From a checkpoint of a small transformer trained on Wikipedia.
Size: 16 layers, width 192, 6 heads of 64 (1 for keys and values), vocabulary 8192, 9.06M parameters.
Architecture: LayerNorm before each block, no biases in attention or MLP, attention and MLP in parallel.
Training: 507M tokens, 3871 steps.
MLP neurons of a small language model. Each row is named by its layer, matrix (up: input weights; down: output weights) and neuron, and shows model dimensions 64-127. Each number is 128 + 24 x the weight over its row's rms, rounded and kept within 0 to 255.
After each neuron's rows, "fires after" lists the tokens most often just before its 100 highest values on Wikipedia text that the model never trained on.

L10.up637 [107 109 127  96 129 152 119 133 152 150 154 147 123 164 151 115 122  81 146 156 136 118 134 141 115 121 159 134 147 177 147 117  90 123 122 163 114 203 107 105 113 164  84 132  98 105 127 117 176  90  99  69 122 115 123 101 102 113 111 146 161 137 105 137]
L10.down637 [135 129 120 167 116 100 137 144 119 108 153 121 164  99 135 122 136 168 118 144 147 148 192 107 159 141 157 134 122 117 117 129 125 146 138 143 102  63 109 127 133 138 170 159 112 107 100 105 117 130 162 152 136 145  89 154 142 130 159 110 134 160  95 131]
fires after: "\n", "|", " 1", " No", " 0", " 2"

L4.up237 [136 132 120 127 115 170 158 191 136 118  92  72 156 138 148 104 169 111 124 116 213 149 129 133  94 103  81 148 136 157 119  75 133 134 133 142 124 133  85 132 135 114  64  97 133  80 134  89 105 151 124 103 133 159 140 144 121 109 133 102 136 113 114  93]
L4.down237 [ 91 150 143  82  98 112  79 101 115 153 138 124 114 181 136 129  80 138 168 149  70 154 149  97 167 150 188 123  99 130 106 190 109 136 128 159 183  88 123 103 117 112 125 127 122 147 126 166 140 106 115 165 151 116 138 129 117 142 178 113 130 107 145 116]
fires after: "\n", ".", "th"

L5.up543 [ 98 172 121 158 126 156 156 103 123 136 111  94 121 143 150 128 160 157 117 126 119 154 124 114 105 111 149 148 155 115 133 168 136  88 143  99 119 137 155 136 135 161 112 144 133 123 150  77 147 107 148 155 141 112 122 155 104 132 105 119  91 132 162 132]
L5.down543 [132 133 109 123  96 135 117 114 133  65 109 142 153 100 115 117 154 137 131 135 130 156 108 105 133 127 133 117  64 120 121 125 134 109 125 160 171 156  89 112 154 131 141 101 139 130 146 162 133 118 139 127 144 131 101 102 117 107 128 126 127 179  89 132]
fires after: ".", " o", "rib"

L5.up44 [132 113 119  79 113 154  93 117 141 120  87 127 139 158 112 103 123 134 147 133 130 135 108 138 137 127 117 114  86 148 184 163 184  94  95 122  69 139 123 105 107  89 118 120 124 115 131 159  90 123 108 120 109 135 154 106 137 137 113 130 150 144 119 141]
L5.down44 [164 127 127 108 126 136 159 129 142 139 108 148 107 105 110 107  92  89 117 129 132 156 112  94 128  81 117 148 118 154 178 133 120 195 115 132 115 123 122 134 114 139 115 150 107 129 165 125 157 117 129 138 132 128 117 154 124 131 118 130  94 127 143 138]
fires after: "=", " votes"

L5.up414 [135 131 112  95 140  93 142 126 177 113 126 140  98 180 156 120 109 129 132 106 158 127 113 166  84  93 100 164 131 147 130 182 152 143 122 108 146 147 132 124 114 127  93 112 128 122 125 121 133 141 139  47 149 137 133 126 173 113 119 122 131  80 139 142]
L5.down414 [162 100 116 160 119 159 126  94 129 152 108  63 140 128  96 120 106 107 102 120 138 107  86 156 140 143 123 134 137  80 134 151 134 153 123 107 126 102 148 146 107 161 118 118 133 148 129 127 143 150 135 106 138 123 121 107 161 158 158 134 117 139 133 111]
fires after: "\n", "ser"

L9.up654 [117  91 142 120 119 128 130 153 144 142  89 105 144 175 106 154 106 109 147 153 141 148 184 133 100 118 146 166 102 109 141 117  98  99 144 134 118 134 112 185 145  74 123 149 127 125 124 136  93 155 138  97 137 165 179 142 160 131 158 154  99 159 117  83]
L9.down654 [ 69 114 145 113  91 138 119 116 119 104 132 104 124 156 176 139 157 163 143 101 118 146 182  94 139 127 103 132  86 103 139 100 117 116 147 131 129 153 113 105 152 130 167 152  97 118 125 129  84 118 175 141  95 105 120 122 100 129 131 108 164 106 125 177]
fires after: ".", " and", " but", ",", " He"

L9.up568 [103 110  92 122 140 160 115 123 114 147 109 143 124 144 105 138 145 117 134 157 160 134 177 159  94 145 145 126 145 186 113 117 114 147 145 133 157 144 152 111  77 123 125 137 125  69 119 127 150  86 127 155 121 127 137 133 105 135 151 106 152 113 112 132]
L9.down568 [116 148 124 112 119 111 165 132 178 126 101 106 155 139 138  88 140 117  98 134 151 120 137 120  97  98 130 106  92 138 124 129 131 107 124 109 111 122  89 140 156 121 118 170 135 153 141 175  86 169 128  88 151 116 123  91 124 142 149 146 173 122 134 102]
fires after: " the", " The", " her", " a", " his"

L10.up608 [121 120 142 101 123 147 132 124 153 130 107 144 165 185 127 141 134 101 128 168 170 141 143 151 112 124 127 147 128 177  87 122 163 141 128 119 145 182 150 120 107 114 111 102  90 160 121 120 134  96 117 135 144 159 133 156  68 102 110 147 172 133 137 122]
L10.down608 [128 136 104 148  88 148 109 158 112  71 156 126 149 122 155 117 127 135 165 128 137 119 126 129 125 111 105  99 135 150 129 133 143 114 126 140 124 133 133 108 112 108 118  79  98 139 107 147 136 113 134 137 126  54 118 146 101  88 111 100 108 159 136 108]
fires after: "'", " the", " did"

L11.up56 [130 111 121 163 138 150 141  97 142 190 110 131 108 164 124  86  91 105  73 159 138 132 100 120 132 120 105 117 160 200 143 115 140 141 155 150 134 180 124 166 122 136 115 154  88  95 126 131 128  96  96 120 129 141 153 147 128 107 142 114 137 113 141 114]
L11.down56 [117 113 149  81 174 108 157 151 105 139 124 172  88 156  97 143 114 146 141 142 153 106 176  88 123  93 133 156 165 147 140 122 121 135 108 137  85 157 169 145 149 130 137 127 151 141 128 121 136 148 160 172 144 124 109 138 123 100 122 125 148 130 111 130]
fires after: "–", ":", " a"

L2.up562 [127 124 125 109 112 147 147  88 121 133 123 136 133 144 140  75 119 105  93 154 175 142 163 138  92 116 119 170  89 213 119 111 161 135 158 155 138 132 135 139 127 124  91 148 165  84  87 118 127 113 125 113 113 120  90 127 154 122 133  97  64 142 151 110]
L2.down562 [102 153 136 132 112  99 114 126 174 121 147 158  94 143 132 145  90 127 103 110 102 134 106  77 138 133 166 137 134 129 111 169 121 100 109 113 118 136  75  72 128 138 159 155 131 156  98 119 160 181 131 114 147 138 126 136 151 124 163 130 151 109 125 131]
fires after: "\n\n", ")", "B", "'", "\""

L12.up251 [151 113  92 183 149 117 145  90  98 130 167 130 131 121 100  96  96 152 130 148 120 159 148 140 126 124 166 157 140 155 123 145 128 122 112 129 131 132 113 123 115  83 144 124 143 117 205 115 113 130 123 137 126 147 122 101 116 133 137 131 170 145 147 152]
L12.down251 [ 89 140 121 108  96 142 128 163 154 133 121 139 127 149 136 114 155 128 135 101 163 149 127 117 129 109  99 117 146  97 138 129  94 154 120  94 116 134 112 141 183 139 104 166 110 122  75 147 128 121 129 104 125  98 126 149 143 128  96 145 102  78 147 116]
fires after: " |", ".", "|", " Team", "-"

L9.up379 [ 95  57 105 141 123 176 161 132 157  87 124 154 164 144 137 112 102  80 118 141 130 142 131 185 154 139 137 142 100 133 148 114 149 130 101 138 135 119 155 152 110 105 127 113 127  94 132  66 111  91 110  87 128 138 138 152 125 151 124 153 152 150 135 142]
L9.down379 [122  99 151  86 153 135 149 122 138 178 133 144 122 106 123 170 101 110 117 115 139 123 125 122 123  84 114 110 142 120 140 114 116 146 149 128 129 130 161 151 139 127 134 106 157 138 111 109 112 110 158  98 141  93 124 128  62 132 111 118 140 129 111 124]
fires after: " /", "°", " al", " p", " anti"

L7.up139 [ 96 110  86 136 128 171 147 145 140 156 134 137 115 107 113 110 122 121  88 156 158 121 100 162  98  69 146 108  94 179 212 126 116  99 131 128 175 109 139 123  79 129 133 139 170 150 142 127 157 100 139 116 101 132 116 190 142 107 127 131 101 145 113 127]
L7.down139 [121 131 153 133 125 113 141 111  98  84 162 125 120 126 165 158 121 155 127 135 128 172 143  96 139 146 119 143 170  96 110 110 103 156 148 114 118 107 144 109 155 104 129 122 101 163 147  82  89 163 115 133 174 143 178 150 148 106 139 131 176 129 125  95]
fires after: " |", "|", "-"

L5.up479 [148 135 127 129 121 138 131  94 168 128 121 162 134 152 118 137 110 127  90 127 163 137  73 151 146 135 154 123 101  98 145 121 117 201 150 148 169 127 126 155 142 118 114 107 154  89 132 142 108 127  92 133 161 160 130 157 138 128 110 150 126 118  96 132]
L5.down479 [107 139 123 133 132 126 156 140 150 107 174 104 132  99 116 145 162  99 105 105 114 167 140  85 141 133 115 118 107 131 113 173 178 130 126 133 130 144 156 135 125 108  90 202 114 137 128 117 154  91 167 132 148 111  71 116 154  83 113 105 160 131 120 142]
fires after: "\n", "=", "\""

L9.up384 [152 141 125 148 122 166 157 125 171 124 139 122 139 138 121 123 160 125  78 140 135 147 110 131  95 113 109 192 148 169 101 104 136 187 136 126 181 111 125 151  90 128 159  98 143 146 115 149 150  86 130 101 145 107 121 150 134 103 119 165 104 141 117  78]
L9.down384 [138 105 133 156 140  60 132 145 128  91 160 143 145 138 166 133 131 163 129 148 141  91 125 136 145 137  70 149 139  85 129 115 119 142 106 102 129 133  91 149 160  94 115  85 106 133 110 109 107 129 110 149 123 120 118 164 106 128 127 170 168 148  75 138]
fires after: "=", "\n"

L7.up427 [ 81 110 122  99 121 140 115 123 138  99 134 141 114 154 116 139 125  68 104 126 129 185 155 156 135 142  93 150 122 100 114 117 105 155 156 139 115 150 143 161  88 136 154 108 106 144 132 112 142 111  86  71 116 122 148 139 102 161 148 124 128 147 131 128]
L7.down427 [ 81 111 124 109  99 170 162 116 161 113 110 122 155 144 179 144 135  66 104 134 161 151 121 195 134  80  97 149  95 122 160 144 155 126 155 110 187 154 130 123 134 121 104 166 131 119 114 114 140  83 159 115  90 140 154 128 125 160  87 137 102 104 111 134]
fires after: ",", " 18", "°", " 184", " 17"

L7.up680 [119 101 117  92 120  91 154 128 159 144 123 127 157 139 119 155 159 114 156 148 160 133 163 151 124 115 102 127 159 158 163 113 175 143 146 161 113 149  94 163 109 114  64 139 136 104  71 140 123 126 137 110 150 104 132 140 128 116 150 121 117 158 148  97]
L7.down680 [127 105 136 121 143 104 154 110 184 129  98 108 149 168 132 145 150  78 104 129 168 140 162 198 153 105 127 148 125 152 160 137 145 143 148 163 154 163 125 152 112 120  55 151 123  99  83 158 103 130 153  88 125 134 103 104 120 111  98 132 103 157 132 127]
fires after: ",", "'"

L9.up142 [110 111 134 111 113 145 111 157 143 128 135 165 114 131 120 111 146 103 137 125 138 143 124 143 153 170 177 155 167  89 115  96 154 150 127 118 155 116 114 152 124  99 156  83 162  80 125 133 123 135 109 136  91 177 145 113 112 122 126 102 150 157 161  62]
L9.down142 [ 86 141 104 106 124 118 125 183 122 125 105  85 144 148 106 156 154 152  90  99 159 117 150 120 114 115 106 159 147 162 101 137 132 108 104 120 163 134 105 104 137 123 123 136 132 144 117 148 136 127 165 109 149 120 103 124 150 130 107 102 105 150 128 175]
fires after: " |", "=", " =", " United", " the"

L12.up97 [137 138 115 103 117  97 113 117 125 128 124 116 131 139 110  99 129  95 109 162 164 143 110 124 138 109 107 134 117 163 140  95 155 154 170 107 148 133 110 133  90  68 157 151 103  82 145  76 143 116 143  69 120 162 159 145 111 143 139 121 133 112 155 105]
L12.down97 [111 123 138  92 113 104  77 180 130 124  96  94 123  98 119 146 118 105 138 131  78 120 163 161 150 144 165 134  77 161  95 119 107 146 153 140 153 158 170 123 140 126 125 109 130 181 132 125 123 113 117 147 127 135 101 110  95 124 122 115 144 180 148 122]
fires after: ".", ",", " in"

L9.up146 [ 95 121 131 141 155 156 122 159 134 161 104 122 169 158 122 166  92 138 109 155 140  97 125 133 109 105 154 130 146 163 161 152 127 139 158 151 160 105 163 122 134 145 133 122 135 104 116 120 147 135 114 104 104 156  83 139 170 131 163 122 128 113  88 125]
L9.down146 [143  87 123 104 131 138 134 126 124  94  99 153 148 121 109 157 114 100 158 169 102 108 178 129 141 138 120 126 156 127 118 122 171 130 138 199 138 122 107 114 122 159 173 101 135 133 133 112 128 148 144 108 151 133 103 131 159 106 119  91 124 189 119 143]
fires after: " the", ".", " Episode", " The"

L11.up302 [169  85 105 139 107 146 137 137 118 124  99 144 162 179 128 172 102 141 140 127 112 153 148 120  90 128 117  87 110 147 120  66 152 138 132  92 117 118 149 126 129  92  93 116 109 140  85  97 125 127 119  84 148 153 148 112  89 108 122 136 104 127 165 149]
L11.down302 [127 117 109 134 123 157 137 128 115  76 117 120 105 123  82 136  75 134 134 138 123 150 163 121  92 146 136 160 122 115 134 126  92 139 164  75 113 140 109 162 104 104 126 143 102 148 126 120 120 147 146  70 120 120 174  98 138 192 154 139 132 135 126 109]
fires after: ".", " (", " des", "/", "-", " |"

L11.up526 [133  91 121  83  91 133 147 139 117 113 138 167 128 146 131 160 136  65 110 160 136  95 128 119 124 125 118 109 154 147 133 134 136 170 143 139 124 168 127 127 141 126  73 111 133 132 151  82 116  98  75 113 140 173 113 162  55 108 171 103 112 114 106 130]
L11.down526 [192 143 147 160 137  93 135 124 111 118 122 101 117 132 160  99 137 131 139  92 126 120 131  91 117 158  86 132  72 122 188 136 124 105 114 137  88 148 135 104 156 106 108 164 160 112 101 123 129 151 146 104 104 115 138 127 100 137 139 122  88 137 120 161]
fires after: " in", " the", " to", " at", " l", " did"

L5.up497 [113 130 145 149 147 142 157 107 171 138 112 171 155 129 118 161 134 104  95 159 134 140 136 116 115  60 101 110 142 142 156 126 142 147 129 141 165 178 109 119  70 141  73 117 136 154 150  86 153  81 145 134  94  97 141  98 149 104 124 115 167 116  92  98]
L5.down497 [113 119 118 106 124 157 146 103 163 132  98 111 132 156 115 116 123  90 134 150 113 149 109 123  91  80 148  99 105  88 156 120 147 115 127 111 128 129 124 111  77 146 122 117 117 140 123 142 100 116 151  88 139 123 194 128 164 123 145 109 103 155 120 137]
fires after: " 3", " Episode", " 4", " 2", " 1"

L7.up730 [ 96 121 121 171 127 137 105 128 141 156 107 123 143 135 137 160 123 117 128 143 167 131 113 132 155 175 126 161 150 137 164 113 146 138 153 136 173 135 135 158 116 113 110  91 143 161 120 113 132 148 121 139 118 138 116 147 128 146 119 158 133 159 149 146]
L7.down730 [158 102 164 115 157 137 126 134 160  96 120 141  94  76 110 144 118 121 105 128 130 166 116 128 147  98 167  91 116 147 109 105  87 123 149  91 102 124 157 139 109 115 111 105 112 150 148 131  85 147 138 124 113 119 147 116 119 117 132 126 169 127 105 138]
fires after: "\n\n", "="

L2.up483 [100 116 182 113 140 150 164 117 146 142 126 111 121 139 130 118 171 113 124 140 158 158  71 138 106 113 118 162 138 136 171 108 140 169 125 144 180 159 106 158 112 115 116 140 101  88 119 115 118 132 107  99 121 126 100 107 143 133 106 116  87 165 103 135]
L2.down483 [128 108 115 116  89 131 112 107 120 137 115 120 132 125 143 171 165  90 178 136 154 150 136 115 145 141 139 124  82 117 152  79 184 160  98 129 155 131 103 128 167 105  76  85  65 118 116 136 114 105  81 134  91 146 158 120 134 159 132 122 131 112 118 129]
fires after: ",", " R", " a", " US"

L11.up545 [105 100 129 125 107  94 139 100 108 120  89 125 154 143 107 122  94 134 144 107 147 145 137 101 121  99  89 113 120 140 113 134 150 157 113 133 124 151 100 137 109 113 131 136 110 148 144 109 140 123 107 133 106 162 123 166 113 142  98 154 133 179 135 134]
L11.down545 [101 143 117 103 163 153 141 135 151 148 149 118 114 143 150 147 172 123  96 121 112 119 119 125 156 116 142 137 114 122 146 125 108 128 163 114 139 151 118 132 128  81 149  82 147 116 109 117 129 155 142 113 127  82 128 125 126 145 133 118 109  72 131 137]
fires after: ")", "s", "'", "ed", "ing"

L5.up182 [145  97 176 108 142 120 111 127 141 115 134 137 111 135 130 134  91  82 134  88 146 138 156 153 115 140 200 115 140 120 143 168 152 124 153 145 118 144 124 136 134 137 126 103 176  95 139 122 106 148 160  90 118 162 146 101 120 129  87 140 151 140 117 102]
L5.down182 [133 131 128 112 130  99 120 134 148 112 149 134 144 145 133 139 138 122 134 131 158 119 136 111  88 131 154 107  84  86 101 145 134 113  77 154 147 146 116 120 124 113 137 114 101  68 159 198 124  96 132 175 119 111 154 149 158 111 127 131 170 127 104 121]
fires after: "=", " =", " rel", " int"

L12.up56 [122 115 139 176 101 146 117 116 113 118 131 142 161 186 112 152 111 128 139 130  89 141 119 139 144 128 143 101 105 101 138 122 152 156 156 123 180 152 200 133 144 130  78  90 125 134 119 131 104 121 180  67 135 122 168 135  96 153 105 121  89 113 165 132]
L12.down56 [167 163 122 119 143 111 122 148 155 133 125 128 105 133 115  96  95 114  92 147 109 101 111 113 106  98 120  80 145 156 129 164 112 132  82  88 135 128 130  88 127 174 137 157  59 157 116 115 134 121 119 124 112 135 120 124 132 128 117 117 145 141 105 128]
fires after: ",", " and", "'", ")", " &"

L11.up77 [151 126 137 115 106 146 143 126 128 111 177 154 113 168 116 116 133 134 107 167 159 147 196 135 110 140 132 132 128 122 138 103 125 122  97 135 136 122 108 121 130  82 125 121 132 153 112 125 140 128 113 173 163 141 155  95 133 108 128 112  99 120 154 122]
L11.down77 [142 108 184 110 127  89 150 147 165 182 112  84 138 114 107  85  82 159 136  99 121 157 163 121 129 117 107 131 155 128 136  98  72 126 151 159 123 156 120 175 112 127 146  60  99 152 139 138 113 139 108 121 104 124 151  93 144 132 119 119 183 113 112 187]
fires after: " |", " 1", " 0", " We", " $", "|"

L10.up646 [101 119 146 123 124 101 129 101 163 115 119 112 144 101 136 132 105 145 125  88 141 141 148 152 113 124 144 153 144 137 150 155 144 126 156 132 181 120 128 133 127 110  88 123 124  64 117 174 155 145 122  48  95 129 128 104  87 115 127 136 133 153 136 170]
L10.down646 [107  91 100 151 151 115 106 164 141 121 123 133 134 157 152 105 138  95 153 160 129 138  78 127 105 117 127 124  96 120 130 113 133 115 109 138 117 144 183 119 139 164 132  99 136 153 114 158  94 128 167 187 118 171 116 179 169 113 127 123 142 108 138  82]
fires after: ",", " New", " Southern"

L12.up639 [121 122 132 130 123  96 122 119 145 125 141 163 113 110 151 124 126 121 124 148 143  68 152 116 103 125 187 158 133 122 126 135 121 161 117 169  84 157 116 136 142  72 142  92 131 104  93 114 137 126 122 139 127 133 113 145 165 130 139 111 139 109  80 126]
L12.down639 [ 95 116 111 160 165 153 154 160 100  95  86 114 127 110 156 139 155 106 154 111 122 115 123 124 144  95 131 135 176 103 113 129 159 145 110 130 163 104 136 131  91 128 140 159 114 105 129 161  96 160 156 108 116 138 118 111 120 107 138 100 154 156 128 107]
fires after: " the", " The", "The", " was"

L12.up761 [184 145 128 128 139  91 110 129 155 156 126 152 141 145 157 154  72 123 149 107 126 126  98 144 140 148 159 124 135 159 108  94 141 113 121 134 137 136 148 117 132 119 149  81 109 112  96  92 126 147 103  84 157 138 134 122 132 148  86 144 110 138 108 118]
L12.down761 [118 113 102 140 105 174 112 119 102 116 113  95 104 150 140 133 181 135 108 105 171 154 115 138 140 147 112 115 124  95 131 142 138 113 117 127 115 105  99 108 115 168 107 163 124 160 148 108  73 128 154 126 183 116 122 123 119 122 144 191 101 108 116  85]
fires after: ".", " |", "|", " des"

L4.up379 [124 100 115 169 115 139 178 138 183 107 108 131 126  99 131 170 149 108 125 115 109 134 116 148 143 118 149 120 110 113 164  61 135 148 138 113 136 154 106 117  92 136 104 148 137 127 124  94 115 141 143 111 143 128 143 138 146 139 107 114 128 140 129 122]
L4.down379 [113 120  97 130 125 110 147 121 173 135 111 158 106 136 119 143 117  86 157 145 138 177 132 191 129  83  99 170 112 129 175 134 164 124 113 115 160 163 163 146 107 132  91 123 140 116  87 139 135 109 129 123 164 141 146 127 149 155 134 139  97 143 110 130]
fires after: " 3", " 4", " 1", " 8", ")", " 7"

L12.up665 [146 108 112  56 121 160 168 116 122 157 118 144 123 126 143 129 118 105 130 110 115 122 182 137 162 141 118 113 118 125 105  85 119 133 161 137 110 144 105 111 144 143  90 148 126 102 150  94 169 140 120 111 100 159 153 104 178 134  67 120  98 193 142 143]
L12.down665 [124 121 106  92 111 149 123 123 148 109  91 125 152 106 135 126 141 107 140 116 120 166  84 128 136 141 134 161 148 129 125 178 125 156  78 149 110 190 106 136 129 176 176  98 147 147 111 135 103 132 135  92 138 117  99 157 126 108 147 117 113 143  96 145]
fires after: "-", " (", " Stadium", " 1", " \""

L10.up599 [116 166 120 115 135 171 122 157 112 159 143 141 117 121 102 135 109 106 116 140 172 147 113 131 133 114 139 143 134 119 191 123 125 167 127 148 145 129 111 129 123 139 146  72 133 123 108 154 142 104 110 156 133 116 102 146 107 158 113 133 131 131 105 130]
L10.down599 [135  87 177 140 114 108 110 139 150 127  99 113 111 124 110 142 132  96 145 110 113 120 131  95 190 144 122 128 146 102 137 180 148 100  85 131  88 103 112 121 150 124 140 140 139 120 150  97 127 105 158 134 102 147 149 150  98 149 146  86 157 134 129 142]
fires after: " 18", " in", "19", " the", " In", " 15"

L9.up237 [137 154  97 118  94 137 137 137 128 137 140 140 156 154 124 145 129 130  87 193 129 150 148 118 110 125 146 120 113 193 161 153 136 152 141 136 169 131 135 156 122 147 164 115 127  88 114 144 106 116  84 158 147 168 109 160 142  88  96 129  99 124 116 141]
L9.down237 [128 133  98  94 106 150 121 141 125 121 123 166  76 130 114 169 100  81 122 147 164 126 144 158 108 114  80 103 124 149 168 144 144 131 122 101 143 109 171 143 118 107 125 122 117 130  86 146  79 150 136 118 118 101 129 131 122 139  87  99 134 129 139 125]
fires after: " the", " \"", " The", "The", "'"

L12.up164 [133 111 139 178 154 129 133 105 136 118 116 130 141 154  71  73 130 145  82 103 151 158 186 114 145 147 162 111 115 174 173  98 135 107 133  76 134 142 130 138 152  94 116 144 130 124  91 109 129 128  96 117 122 169 128 158 113 131 170 116 121 158 114 118]
L12.down164 [142 121 159 118 114 128 105 163 145 133 121 140 146 107 163 142 119 110 169 114 112  82 124 199 126  92  72 151 145  96  95 170 115 142 119 174 114 123  95 147  97 162 128 169 111 156  92 141 170 129 165 137 138 115 104 126 132 117 102 134 157 119 137 107]
fires after: " |", ";", " was", " were"

L12.up483 [129  96 108 104 166 100 124 102 147 135 156 156 108 140 134 137 141 114  83 136 144 151 124 166 119 136  73 135 145 158 148  80 136 145 137 154 136 130 124 132 107 102 128  83 147  97 148 118 117 131  83 105 106 149 178 107 153 133 137 138 141 135  70 160]
L12.down483 [129 147 116 145  95 122 165 138 132 120 100 139  91 118 147 152 142 115 128 124 146 125 125 129  93 124 114 179 122 124 145 111 144 100 170 113  98 100 145 129 130 123 140 164 157 137 109 127 133  97 142 125 145 151 141 121 129 123 122 116 140 106 108 158]
fires after: ".", "s", " Pl", "es"

L7.up417 [108 144 163 150  75 121 128 132 166 102 122 152 138 167 117 179 137 134 172 153 142 139 123 158 119 127 123 171 145 126 141 141 106 124 182 121 146 131 122 178 131 105 101  76 117 134 102  84  85 145 108  83 125 107 147 135 129 160 146 149 173 118 131 141]
L7.down417 [118 146 147 128 166 133 127 109 110 133 157 115 110 101 179 130 166 148 149 137  94 148 168 104 106 123  96 105 115 113 120 150 108 150 117 130 162 156 118  84 155 108 172 129 123 159 100 101 149 130  74 107 143  99 108 142  88 130  93 137 116 147 121 105]
fires after: ","

L5.up337 [ 69  87 134 125 136 148 135 103 161 126 119 142 119 136 144 149 141  93 165 167 137 119 135 168 121 114  92 139 147 137 161 112 149 134 171 115 109 173 145 141 119 127 123 130 157 137 116 123  55 145 156 100 151 122 147 125  87 130  99 135 168 102 114 107]
L5.down337 [154 108 150 152 107  96 106 146 107 160  87  86 152 136 110 110 136 114 103 173 190 165 128 148 147 147 110 146  78 101 121 135 101 154 135 117 109 134 129 135 135 101 118 133 138 164 117 128 143 135 114 137 148 132 137 151  65 116 130 119 168 148 134 131]
fires after: " No", " App", " Sho"

L11.up440 [167 135 117 118 114 155 131  97 161 141 104 137 133 139 118 193  92 123 128 155 162 160 149 141 142 121 158 175 109 148 102 117 148 142 148  93 123 132 132 123 143 129 144  92 149 113 145 128 140 131 104 167 121 132 130 140 124 103 125 123 106 116 117  76]
L11.down440 [136 106 144 162 159 117 122 127 122 153 125 122 124 115 144 151 114 157  98 146 152 143 143 120 132 121 141 139 128 140 127 104 137 174 110 123 116 118 142  93 155 103 105 135 127  97  88  89 118  85 150 155  81 142 159 132 119 129  93 174 121  95 150 142]
fires after: " the", " co", " to", " le", " e", " ne"

L7.up272 [162 146 118 148 111 156 124  77 180 159 177 146 133 129 124 160  93 122 144  98 163 181 132 153 127  86 161 160 160 109  94 168 110 143 137 141 120 151 131 151  97 128 134 155 125 149 107 119 133 110 121  98 103 105 134 119 161 133 119 114 110 146 138 124]
L7.down272 [121 102 144 161 150 126 144 172 127 141 104 130 107 154  90  89  81 125 135 130 128 140 142 125 164 109 110 131 110 118 110 126 121 137 145 108 120 117 105 121 107 109 152 153 143 125 147 176 144 131 139 127 114 156 139  66 149 153 143  74 127 111 124  81]
fires after: " |", ";", " Bir", ","

L9.up387 [147 153  96 119 125 129 132 119 148 132 140 123 155 143 106 115 111  99  93 155 143 128 127 168 135  87 145 136 133 151 137 102 151 134 120 127 143 168 135 145 157  83  60 153 116  88 135  88 153 113 130 114 122 175  72 164 132 139 142  86 135 110 103 139]
L9.down387 [118 116 127  81 134 152 131 125 113 105 137  92 142  91 111 139  99 169 139 133 129 132 128 152 154 118 163 101 157 127 122  80 106 129  95 136 129 113 133 141 103 188 163 116 130 141  86 176 105 129 122 148 101 139 162 164 141 133 136 141 105 142 169 126]
fires after: "-", " ten", " |", " n"

L5.up604 [157 137 140  89 113 133 137 118 110 139 130 120  68 127 133 126 144 105 114 119 169 141 157 140 147 158  99 126 118 170 141 115 173 116 114 128  92 154 125 173 102 121  92 149 123 138 109 127 138  96 131 110 123 127 148 162 130 103 140 173 106 140 163 122]
L5.down604 [110 136 119 117 127 151 121 153 127 140 110 138  99  89  90 149 173  88 143 135 139 121 100  99 130 121 108 100 197 109 139 138 140 117 150 121 128  86 145 161 100 137 162 140 166 152 115 131 151 144 107 126 127 116 108 125 163  98 158 175 134 122  85 120]
fires after: " No", " Sal", " St", " the"

L10.up149 [ 65 128 160 130 142 156 143 162 139 172 143 106 147 144 148 109 134  91 142 129 102 118  99 140 131 100 144 152 131 113 110 190 130 149 105 126 109 147 119 159 112 106 137 165  96 127 133 109 138 103  87 112 183 146 121 191 138 117 142 155 141 112 105 106]
L10.down149 [133 112 138  96  83 132 151 128 113 157 165 126 135 141 109 131 109 131 114 152 104 167 113 132  78 148 116 137  87 102 160 101 181 122  93 118 127 128 108 152 133  89 109 143 177 143 135 136 145 138 144 150  92 115 173 100 145 126 111 118 135 110 123 169]
fires after: ".", " one", "{", "}", " ("